Weights of a small transformer language model: width 448, vocabulary 32000.
MLP neurons of a small language model. Each row is named by its layer, matrix (gate and up: input weights) and neuron, and shows model dimensions 298-425. Each number is 128 + 32 x the weight over its row's rms, rounded and kept within 0 to 255. Numbers have three digits each. A neuron's up and down rows have the sign that makes its largest values positive.
A block is one neuron, or neurons of one layer that tend to fire together. After each block is what it responds to, as a language model described it from the Wikipedia text at the highest values.

L8.gate1088:116142108155110127135107115158137148139091091140142130164130098163113087111088098140078147106153142101105107176190120149142136121065173120182182147128102097072127183111101126140090136097118135095170148135137166155139136123166090073171114174186124141180125167102095081121130132165115117131125106164161105141106156096179105099148150089121187125121143140176107149071105113110131099094194
L8.up1088:141122158153125125090170111145035054101122119149182109155124122069147183105211089160116151140165165147121116132064186156097086193143153171167116198128097158128159101171129080142119122104127122037101177119160083105117095122126108133152160053153163181126128107125141191056137155131180140161195131160104116157137160091086112124121113081149196133165108175156093124081123142072126085137045
Description: The final piece of a code, unit, or phrase just before punctuation, e.g. database IDs, IPA slashes in /de/, units like kg.

L6.gate48:105143094104155095132199107161115124162122197138111152084176119129135157060139116156084092097122122093160142135143123106079100151117124141104100105095162121150067120125123111142165137167122163118122119152166040074137117124117121119143097184110126094142160145097131155177153199121157076109165121157111182118189128158122166196102103158060123171083074100082130118148151134161137125100117
L6.up48:113151175078151110075160109122184088163047122157084124095130196098128146102176093148126131131082080107127172135113159076086113151124167113110075094108081121185084111106106163122125099113140137056129163116172118081180130137149139111119155164095098121065121117122078085105125198221180118155070130090119080120115105150162114155147154149102101096086136128120139073149119184159108142103102
L6.gate56:087121082111136116128104165098100122113151141139121130140104122168166196154118161124123128211157084095140049147083143123050156132135170094077080123099107113166130101091094151085101088147103156126153190169229100104144103152102132111124150143063117113168127056098161164074090144203135108168131121123168117083095105195103124122136116153159118056112127129111124109141136150169116087184140
L6.up56:112139101096134126116085163165158122134151121138102136158157202090127193167098166110111152170077106149127090145124130175101137128145102142062074123063103136138127155106175165038128131157161086151131163127135079118144145134162107165135129141123114120128125124123136156086132101137149094128125094123117128084068082160120110135155131191142138076149083140099122178076133126114182113187106
L6.gate164:109075084131143109142190194122130115096217141128103137092126112160124120128137133172126061098144176111124099145098101067117125157159164134117114096158101182136157168156109137188103149122099106118119133126129124075160139161200140138110133126096104098156098080136103110119177150088075112149166159117089124137138125179137154139140199099078112161136175129116110087091113160148053104054095
L6.up164:094146118133125160154167103110087160128123170127170139198092107088156080140088092148117104132135144141121085097223137107146138142099110173088166138097134128112126140111130138180127072103087137144119172146106085154149132151142154182139124147139129120139102124121128146154150090079180134118230137097122170058089076111096093092090190194100093083133132121093100081102142069162152171136201
L6.gate230:114129116031126126166096121157069078146113146098186120112175176173173166095131205110082115145071134149204122121129111076099142099079116122110103174111111159193190107088121157110133158158108129135110109155142122113147108156144097133161094096091089107144143156110186058083110169120167167162107096111197160167108090165118119123129121114142124057140127173146123130105137101163171124067130
L6.up230:151134104088141157098107101131112123148096211164140144106200110148188121144121108146128100180107142110115178155183113133163141110119112157080119165102108155198123113092128083122164155116135123079126133182135095098083065147146138080151119074081158101070123098152118165143129099142126125171127157166146196149060144152164097115102103136068146054119124149142167094086144127177103116103118
L6.gate342:075107120121182129090071126165126147151160096140152097155109080093162171114116052111110112108115099153118175099120095140193105125088179116122100113133115134152134148097137101106102161150116094077105158127131129167118098067113202139093167127141136093075058163120123111088124134185191165131110144137070153089128152163109134188122140115178147109127107108149119105101118104133116104113135
L6.up342:120137131100141151047120059068098093134053102138097134182140157123225132112092249134115098178142147106136109104119122079130189118122123129157074097129078125136070155101125135155118152146138192152104124090142100111138128080121194165155088087128123124144186124054074110056095112179134138092114128170080134096096084120126136166088131170127119130077139165117134078187138100154146118077120
L6.gate432:169154144167124105197104127152139168151100155166078183163161141083182185077100106097112153147106173160111160102072108146176107136126194163081137101113110130074164128153171105047173118108166094097129141164145225096148105142037160092163124085191143107150143175129180115044125134114138162142083079071130121097099110165086153125096102202138118092147146191180107052145089128133107142124160
L6.up432:181130117123144136148087160082042109081160122114108146167122042100113165130183132113068160147066100140178161106142139105142159122159162131150094148109153137115093121125060122071101178140135121146088132104141149153144146159149146136169062130125063117153098130078124094111165080116078100127153085124089147120141094131167113069143166149095148129121098113182176123133076162131137141147160
L6.gate435:125176152101121149110086097109139104118061113161144077116137113079186122089127160146065148121114133105128149138098147109142150135109157099116103153118105135193113129130157108075150105166094118134141101103156095150105146132166179142117113168143125111090080082148093121115093119135144074107156114126133178113163107145171172141140134122161144056045136095117157118125145134180082082138062
L6.up435:123123149159125140101072092121112136132163135163126168084129171150185061146129116110119059111088159127102130191103131135099192134079221160111081132149150126118034149150142095088126168131110107219096134115142118116082046099108144102113105173182119110169096120130140148160115129110091147133143076118150200079139102216120146105161092108136099105107110129102137086114088087119126140207102
L6.gate440:120033121067100185160160129140134095110109137130110094163114050116110163159166093124169104058110108133147121140144054135151121156129141140138153138140067107130119203099136109130153112098117211122134094162129173206099064113117106096128095160110136114142099103145174121128132127174192122163092098150121126092088084150148157124133116147162117122129051138099157137148055117182134149087081
L6.up440:116104134149102108206187124121109119121126117085118096135127120138116151147197165118108139104123120111163101123111156121146146092137105163147133100120110142154080122097157097034142183154089153185137151219112113132139115120072125130113093128166109163108027054137149103179105174094140137163107093102157129078077139136211141103115181153146138120126061100126166101135155104118130155075162
L6.gate500:134152177112147104120124069094069168154133094127181123167125107108125091087113153147103076183070171212109146125094096154096125144073146123118134170109099164092083113112193093107123122175120153140200150159162166111128086120168102141146050144128120064109154185111104139141139197139085087188095097103118200156153121158140062111133150177158137071153153106119124131092135120122135157085116
L6.up500:079129046110101138068116109180110143137115145093088081087121145118115101101124131089144176071119140124154175156173174126142091152082145099152090159181163120142120158114119100100148198117095128104140173108127140116158098102144148116129053156098097104145116181103093224126157145144145090127131128092072135189099092202091102138126094146096046106110170086134092104131136081094093111088150
L6.gate504:138122180173112127157197137138153102138096135116178158157160141108093187059127186192132134163140213124123116140137131101082136083133117190222105107099196140213156127100134161144092039128126117104161125122113121103142039151091113042141171105130122167107137130149169174187117109078105129112093129109140131126145013112095177116117149133116095097128117163132171093091084130139134151146113
L6.up504:102163191149138150136126105137150176145110093126106164176108131147159129181103131174127151154126146111151158124081176114106116104144111105120065146168080135137104117081093115090132154086156088182138142146130127123084113152137130078163134099064142142106096152062142087136150117107090136115119129101130129163101072094063146149111117110149121085125108145151116073072068163144131137137127
L6.gate616:095145116135120143077120086116127102129132092087186108171135143097210214138089170179091109141185147157088110118152130122170162104167121123118070086156113061155130161150129087111119118206099134189077064150102078137101166173115106236145145128154135048131191135096156141145136098186144061136067150152165163074132100168126123152113140110129110167141173132166160122138068139134089163089076
L6.up616:147090108123138123067098186139117141113126080165190093114112170115076196072142154100118095157103195130191181106145130157090137162201131070134095131123091092097087160127191147111140126141160107150145137167128164133145142168131127124149123157160117106070158146081145060117098135135148093221101086116155112084105139090077147194114092062096153083189144079124140175157104116130101115100103
L6.gate650:134126123117106136179152108151188165143182092099124139194101100172115163121153131098110119205153146153148059096163100173128137100175103126141130201138125097127160122124118152124062148101061130105131128092169147162101134132122149065143141136120093124164130150138194111114099112139116115067068095160132164139142089095143148158121094111069117160132097146100164083170154108132099118104097
L6.up650:100114106075082144113169164129143083149126133125136130153157150145114090116055165200124095130135126162153119131144114162109139131144140103111078110109171151103092197125115137167121141104118137105057150120077142110117175085113158148138160118119120147128111131120054168111110135128114148137124079066061190123119119095183121123124080146082149131123187110101138185101179133134141152074159
L6.gate823:128143156115094109118108126131101110112099150156113102141127168170114064129135134053085101206135107129118117119103153155137147129040146074099111125130115169191155165129107079115114175114111120099135173173165063152118170204141106164156160116180083100188101172163201131152114142104039098138143167073124099090092096151145129120096129153128078164106123123126142138092084110157136143076146
L6.up823:107113137105129179195078112175127143128101161119050129128101147135137180092086166071127129150176118140145178118123139123098086149141145144072090139206189152174173167156122129038097094145140123068113173163250186118185115152077050160077135126112110155140145120163133129114136092108130128114127109162116127141122113094161112152184167067155156063112148159170095173060094050176139095122106
L6.gate993:097136141114121133188145054110107113142109140133180168119201106132195136109139128137094115071146145152154112059110099120150149109104133093105142155119078122133063156104148081090119140138115136091126096141109122174083112195148129142120087180123087137160058118152136141082097127188154102186120207146171161205149155129163172135157092161100130137121110077138140156171106119091100100178133
L6.up993:117146178092145180132195109104146099085149165115139161137171105090089081045122060140142129065175174154135105087113179161154092085084142153134074129131180142148164144157154161154109102115084177136142148109156098146151124170078104069109131134089150082110076142181105134164087110158151090153162118098135120103103132151163107131149093148062162164156213169131098142119162098119090177157156
L6.gate1089:126107102165093151116064177118095116104116141162094141052117112159166072199113101083172136160053136180099151131141157126168117155077186152146146127148153144146119145120152095076176068107109125106165104120084113203186132125126094130212145130179185152082172137168134097109121110098180187149076169058121097096086144165143190134166143089121140214087102099150163141135120122158099132088145
L6.up1089:141079088219130125089084136126162110069149125166147158074106115131162141165125117093157137144134155113118086134132130114146165129108210170134119127095125172193107147095083122104148169024060185125160110122156125121132165144110089155164113125189115122078114154174116178155176084158161147139113130047101141134087107133122114127156112066172132176128194105168139140069154042099157137051155
L6.gate1188:139110088139158085115110155081127093153141089117140145108126139159161165154093144138152127101130069094078150175085119097135093106149077126109092148133217083136106143109161132127119086127121144104157126116186162147145079103065143118139158132170144122183124154123127093108083124110130134133126142119098128126155030131130095110148166134195136096152158172162191136117109120124126133073104
L6.up1188:147105086141161066099183122123143129104134108123146205071092133095115185106091114128141141136120135150201112114130136105097140161121135098127102073142091125189131142115150102152116154119083122045120122095136103043111126122065136157115088190124152144144133092124145188094089108123175136105171166137150181139114148145212152129132146163121129111138168114149152129136064141146148094070110
Description: Fires on and, comma, & or possessive 's right after a noun, mostly occupation or role lists, e.g. journalist, writer and; jurist and lawyer.

L8.gate43:122075146099153130108169084136136093128135126136106085065066100132166137109145143116107120134173123165136104132149171140116114159137124133129126114119121085076133202080105138129109099166154138126122123153223108136127158108165133085150072119085116150118164175147145083155124121132171054166132126126145148116099113200128087048111159173125134078118108074098131118148104116148134149142107
L8.up43:157100158111152118145111112119116077143116139107130131066126131150121071064128106128072171166079132101157162092088075089101141121089159150159119093129078119186137107059124106075109140119156124127112166101131159093119090178155167190163155094084104150185157058132162135113154135142160149136149088092156114150121124114102142085112104172094193091117116103117119100155100140135134101184130
Description: Fires on and, or and commas joining nouns under one determiner, often sharing a following of-phrase: causes and circumstances of, objectives, powers.

L7.gate107:127113152135100094122089122111126196146123115063131155146074179132134132139176118127087042122130134192066100179145165122115120153128201115149120139100113100149188114103140121107193097091124163114122132164149158132143070120130160083051081151162122137125150166134136122171121185126103130111088149131120167112165096119114093093041139161124143098123111170108149127107121116169162125172022
L7.up107:143140143130161112102119168131192126095111093117105183120012181111106154120057117125119119109111102128105155128120132092136095152096101097184125147099014165123066117123102100159103129108115102112140167138182172119162100113092103160156121126185125129190138094147091122035178162128095114131159125093168147163140119105178137117120104146156153067123158113094118099142145073181129097199159
L7.gate282:108111126110140091137100080157104089194159127134147147126122119149129157107139098158173129148189181173146109158127101113110149142107169126130130129104096130130122119057092083147130085137175161141131095132138148167144192172144114128098185114138125130150064088116111128152102127113134090149180187106136068121109097086125089124135101174121130154180152122181098122062166127132073163110096
L7.up282:133123134081173064088145121143090113100137094037133151142127224179074079126145102165142158153169139150125171112116156159145149131106066177072109069156209118081110169131109200034137088148104099089070105155119140125166165115078072077132085098103122125126150142182122137159123108065077137141070096143114096150125100126106043171091147142137103031148119118120142088141110124090108151101081
L7.gate369:155090094144128154127161132148123100134039168106126136144083133083131082181105082105137162120152201125141113130113096103200086145116136067174161241102104118108107121096104098125097175082109102155092128144100157072146080142167116160098123085184127166168153130180141136134174146104115137144192128114090104069123162143126174143129135137150150139056150076096189060095115126092119173141151
L7.up369:177160129067129134196153159114148118115138126136105064055113153103130123135128077088129166143113139094090130143125120136123140134138155109164123149108134126113188120122113166195150124187133113097164120086106152098111122143117142154114100113186114113154048121178133127098150109155145135127108099131118104104077137081179153166102158156101131208153120123110139183133130068112128180137122
L7.gate483:121131146118120155105101145110165125113162142149078122084147146137060155079091183111136141107124108077132111103103172128148193133136146077104145158037116096120149163131098132153145081130111101183135161119120087140185112162096219093085098132139095151188124169091181167107131102162208105092111149108127178096131151122073118150126162101154130183132152124095142084107140158124160126160108
L7.up483:122152142146129111086171132137111134099153066172147068168095127073093133067117090019141159106102159121127111153164123148080099101102090132180073148151145108129110140116118095149169111197109130103155151169120108150142132150160186134133135050153180135224095128180162111135164039106082084153085122080141103125097105126133072192160148160091143109092121142161138137182115105175121126186148
Description: Final digit chunks of long identifiers such as ISBNs, school IDs, NCBI/ChEMBL accessions and precise constants, plus weaker hits on tokens right after numbers in tables and lists.

L7.gate12:097104085050139149104154127125094106147124188100118107107139134155107124145125179067143147180085152155120122107168090130120132123184157071134094062134071114165134103084126138074175149174099182141129136100165129139113126101136168140153092167150127191111131045158126120090170073148131133118122147109155160130147150170086067107170075138127094121127100118087138114073130100126083059105090
L7.up12:117100156183174184179127103197200114120196133135083195078102128204150113110143159162148126193139177102185124189107157113156131144100129110115130156158122169150088061118174135100127149105130048148099134144119158132128111113084120106127055162089123087131118093114100126157123102108096176105162137136115071110124162215091125166094063162063161113095139147169098122080116114082144162126175
L7.gate224:122123146212139190060138146119096120156103137117167048124113123092106164186162140126078139139176163132104160071172103094072116073127093121161144162131083120157130103125132124082143127101092074167122067189141096100215108121089127131178123143170213156141142149146132044118104099109101118145139141080131136140140137127135152156134149100097096000089147090189171154103158116141187150115132
L7.up224:141168096076117174188107083141131135119136094091092096161135132130136128095083211145150120116114177101129101108112136117101134144170158144106090151133135082155172124107150130138119109108107095135196126134099069118113144112118139140149166168114142077087179055123109176146164122117157147107111121131105132140088119140115166164052136079163137109164099170061171048152126150095179123154101
L7.gate385:125080117144108207085155148055130110159071073151086137131156088148123091183123202172154136140183070127190192087119122129156087168165148143117157137116089077127156160099111156143133186120132099158166150163126084205121173153154119146132109090174106102083146143088141117073098194107143137190176139123150167094152122118110096098113141139198095116112155150132109164138156098100166135129102
L7.up385:166086119104194142098091088148132123142112080076142105120160101147116091138034136180114109100139076127117101120119149108081077133097184102129148102051145170119112138188170161113085134056104140146125160110131127153138159127113134135154091141137086167139179160097116172166153121145096132115121148130157125129180192150122164129136140153171074125064135152138064107071087153119102113160149
L7.gate1085:144146113125162117078118168120107070151163126153159164099098095158152131122031129173164130082145101154145135172118153143012078133084127070126066102142129112097096128172133086158103142118108138156135097112128146074183140157130140064110138123099144119101065099095070120089087115143108092097067122172148133144168135108158086166152076096125106147129170145093129147111088142126147130122132
L7.up1085:097147127119102102154094126134112154135106122121128132129141116121170125176091148157137064144133113108107085098122131119142061157135125134174175149108095162060086153111176197089129145123173104127149155142121182102138055116144137128137119133124122101136170124122138149145073197052139097120124191076117098114123114166089110111147125159154138166059162126144113157168098139128102127152107
Description: Fires on "and" (sometimes "or" or a list comma) joining words or phrases in lists and paired roles, e.g. "organize, and govern", "administrator and activist", "Iran and parts".

L6.gate31:124131096144098127068139173138132138169126139156172095137134121123103098133116145139120146108150100106136142125129121136108103106124180156100176107150157102137164111127133101193146152121099111145149143133202031141155155062100154124169138160101102113151158082112130106173057137112062075205081008164104080214105120160140125165196107043178141108101095087117148145084141158129118130165106
L6.up31:139134103159098041133163159216189125185194053114160166110084082143146149110116126098077158048130132091132130124162197116094110116120073119144119134083145167191144159137084101103121070125094141071123127082143103174131117097113142072065121170153091077065147097116078165106099183082076112158108126124127116155131124150066142055135118178131126129110118122114140162100133122104131164143147
L6.gate38:133080123135202135113136141161094123185124121107086115139142079131134090092159108095144100084098104128102110139080150082103203157074137131167161128154109117098097108079148082070066124132154079107120140067172140112174119114168139141077154124118078117102124085121089118073139103069168073178192123107170163116140096088155153108157093186137110097170127161124102057131179139114125125084120
L6.up38:156129145126129111060141153084094114105155125097118138110102104139131159089133147116139120074097086160131146189120137099120120101119123152118097165110088089115106150191115075201133116144084179110197166140103127136163143144120140109132170146132161127158107129127095079088193094094180091160186065172124146135111170153106135076151101094157153172152120172151088102120133141144087158107120
L6.gate72:146130154169176192127085123187119145217138077108130193206095132147122144097115120074150117142148111142176043132135127064113122161155121152181163132160167152109137072157125142086146120103094118070136094137170128112134118129146157125136070129179111078151166142108082098144117139141150162096105098135132165147133111132116069103131176137171072116177122167083108083151115162097105117116113
L6.up72:166107074135153130065132128168116144148123106137121111104154139116125153211108104077135075159141145132162137154175157115131119149114121146157099160181121137118119156116148132166161099161105165148106168144148104093082084139129138152101115103136085158076125164145104144156145138078111140092224120166131098099161099180120118137103059132167129223075164164054156148136056209140148091103075
L6.gate280:102108142094202131137168131130118128098135131194153205153108164169122150094108087145108128145181175108139096057136111069077184132100127136107111102093120121057156176103101157127125133059037135107131127134168129136121033167128104156091074110172176110139109132166088171158159176104131110077153152082139140115158114137098118164149098135155107185149179178126115114105112163098113138111119
L6.up280:105147126137135110049134162075112148170176163124130076079060081178153093151150120183181163121150111111086120061062187054177144096130139104115127131150146161144100196189151161083151137105100099104150088071103130136211153156168071053148197088143137134162145160180126116133132137138145091167114116114112081138138163125081101164156178189153145141138179113122137152157143130120096101107118
L6.gate289:164154153151000141090137100207097103134145113159167125146107126127085118107093105118165110178171163097100153155104081142141154128141107118147087148129120065190073124171109092128117054130108127099099155066120193118116129128115097166073146148113137122159064199137080069112079105110132106132136156107134158143073158147190127161161109089159215082211164129100189170128129129163154149127063
L6.up289:110118099132125112094102159162146148183197146123133113115150126165107166187133091111134143076116053100082123132155161125139179143076124119207120163134114066077128165136103091057103098218134129135156125139117142168157101116112112103160110125169109082079079060105147085101145117092148123151107163129180206067089104140190109142170095117143196141111097080110147120133155151182129151115078
L6.gate455:164158103136165073099149085130104147099121131136134075202180122139146135150107192164126174129141155102124090139114136063123132083129089116092168091112109126159124153134107111143118197104117114055125115130124135155115134123141141120076164158052182172144102132152152145116133138130108043109108120137079172179195099126165156121153121091095150141129116104097106126121212083095139120150144
L6.up455:151113132167127169105137099169132172152128096101101140089077131132152083104161123075129125167098085132105126140187158177209158117102130121141094101081184157110151118103096125109157137162144135100118084112178173128090116170089149038091135142159085088120183110129099156130192100127125159080175148097152173117103051169177160110104137126150054110092152136152101037113147090121095121134109
L6.gate574:162145129176119103111144092129084158145162085189106120136140173166076123059106173139137192127128099183152072136117146113129125128160186128144122103179165125164127108090156150104135157112167168109093156134207139101181142138080150049072162061057148140163161111091111093089160161163146153097066104094111092095145140145118165104086080129134093185152144133129175114162061137104147126104041
L6.up574:157136096140137077185128117144072141094170043175125145190116184116112081076164215120120130134137107134116123165156181147104115134101161133129124061092105119152183125111147182142086125146121137115081124121132093079183125205098106101115195072109117128208131081093116134169161133127126182139110104077143119112199126117147163130116142108162094143144101130122104150139117172113147153108047
L6.gate743:130147106150159121088175168127193089088151125123131142154077127142164179111105133147166177085157164166090126145149144079100147137153156083189177126106111144103099142152145120122174128143070142135092152137108137128138106106204129095156151093111173145196126141094082180060091094085133117157094124106186152159111141076076125139141155124185100110141120115137111065136133088118109136133157
L6.up743:137085152088123084073155128101130083106074114100122121085130190086128118077093132114111073070125173162129177109159157163125128117151132076109133123082096096140118108109073091143132116164106050154074133168195117101167132090115138152123152155144115111227107114113120100072098089101122143153182091153138116130099144123129092180131097088151206179150111138073149112158128121125154086077091
L6.gate770:074191165165148143081139144155130156110117100146128160117078096167098119097118112134088127129136141110133147133153117110097084150178120148136098128137076116169095097061133148176136084186167155129180107147120153101122139081122126142019123170171166166129087106096113137127104107155153121123144044162150103079148087144136112102108128115148133127133119137181087107153131148110143123143101
L6.up770:141088095125090129128149155096085119163110105096082144145105075128128096116125138143184132150122112154118065097064077152143123146095125133167143154065151148091123126124098106129110137076131145129059096122102132119092094084138104092111074121122126121183164115072135139147176125078129087130167133119098126129130098069127153154128106148137102069144094155132139045106159133185165162113031
L6.gate803:112184178135149098206096179109110118121110068110121102122153091136134097149140132214152113104152087167079118086104132186113136155150124097183140137122125068151131154096077146108200111103165116121176172120127096118185152147082125113080121080081101180115178103103131083137173117098121137166069120119100129174114067183117116112118068140149118092126120127161146070116160167140147097125148
L6.up803:159129142108162125168052159109165118099110118073093126083190105125181119089139182109080145162240136118149154092171106167156194167147152189088159159122145123075142169128084160108138127100146093150150142156078117129147135147079060208074128066121051206095154122080063092124156131112125103156133096147128148141124151146120130090126115157137126088133117165130102132114115077143107146098147
L6.gate818:167094105095134094172099121120131189153124121138094151137114088117121135099076235143103100137101137176104087085164102138172082099077074183104213128162092120158129125086108149158164131191093108165125112133107098082189151104172141144101173098120084129126184164142095174123136126141106130112129119134126188165239141117143108172141164153092106185124122220116089135132118106144168084167091
L6.up818:107095144111082166137127158143174108102120136121122117139168164056092112068166108118119110202151075174127132124143115125098149135127141119149182152128150098114081128072117142122149140082130088137202114060124117134131112096117138140134156175134093101109123125120122149147153100066111160113112207181076114071152166076139115123068127137153167146124112142134071092206173153106088134100121
L6.gate949:155100195107133129074172132134147126105146152085041131132091131127123158087116083129138125101087143141097104106150136074161144102133094072124129122154134141145117100117154142170123079110105133142148113094114179170101194124096100162073164084119162124129107134080131151133134125140147110181089116083081069095124082166147140095144127128179119113092167183119096129103122104152101119102086
L6.up949:127184143163142155116105114198156119159087104133106130076164128084134080110122125180104108170083152092145143167108123121130112136175190108131156196158116091159110133068125091119137172144145132096159094127160140132151154116100093159092119114163138116146155155158083158128128134131188192109135113100150216101138165069163123130149186164114139110122156169214085131167091129096091113092117
L6.gate1003:106148157117057112160172133132061111074131119124141168073126171110130129093099091030153131103153139144110169119172131191112182154084059147137137130129118130110053121105133070100197048105167159104136117124152138155162094105109160106064139133077131090089104149059096123180145166099147161142155137127088065133106088152188124159114104182154112075145172142116130130137111160071119123128141
L6.up1003:163120181147154141102199162132112137111167112135166093089089110112044157069117118107155133123166091080144144202147116108150207149139114083182221129079139063153117121123136118082145085132114133113160109155143084160152134111153101069146082106100046115134062135098175111104140085130160175104075107123144104090120094061142136137166079178178162142100117143175135123121126119088123171154186
L6.gate1117:080164192180117094062116126082111138151108122118131171142130139167146151154099127184172182103091122124072118029094140122097178114096085040124086191158108131125112111147118122120098129101067088174129121092182116119125092087124113145103111121087153107145143079083097115104131192149099169151104120135114174155166052095159103129118154178099144142141145072122115128089144136095148054107120
L6.up1117:125177138133155080131051122102116145169065114130093170150139167120120182170118168128150156085119091105111191116105110124114134130064094141087110150104112124105066112122148116105092104142086138144140133100175173144129115068075116163166167112106143079110113083018116119148191177139122148110132165163146148098162139127189181214116172182120167112129134131145128110157158127164108079132082
L6.gate1156:097119103096149125142133100161085163158137118120065166097073182109082151137138106088084170144118128106129176172116143134140146138139117063130071145075090137100046178127072163082170102073092108101093149164124103098197099165159201143129115082177205168186077104111132094056114085144154070139163115136184116195145129115107112172138176130135193114128156137126151072138109063117136115115163
L6.up1156:065141122121109101125152166164126127127111112139169107175116192129104143098138083106161127104122176139124082113172147016113092101157107132140097187040162080100114134116097162119100194139130101106122213113143161083176125095096143044132128096143113125150147132200189114145097053081118097127112132145208123089117075125116143080119162110095161147140157140158140146089124175159170107144153
L6.gate1207:100180096094148154148098068153117184131117147117103073139121097106123130150137104064223108143139146132049142152088105098180195108136143104126132138119189179103093092129129084106085127098148085080137113092098118109063136080155129145151135088084132094139120102075077147100154189101141102162129153069161148129118145106195156167132066147150089151092097148107143148109092107162091093133148
L6.up1207:112163175091133127148075168166093195130125104100149143109157121095076071124126150103185158071147143116106114131122133146117181149182170168131089094136115103154103098136139116114144100119132126101162137066121173115072103192115099050122179106156086111136201120096060147119169157089106112164121108206156143159087117115089088105131095167098130126138119152086122118070108156123061118091127
Description: Digit chunks inside long numbers and codes (ISBNs, accession IDs, coordinates, postal codes, table figures), such as 006, 290, 586.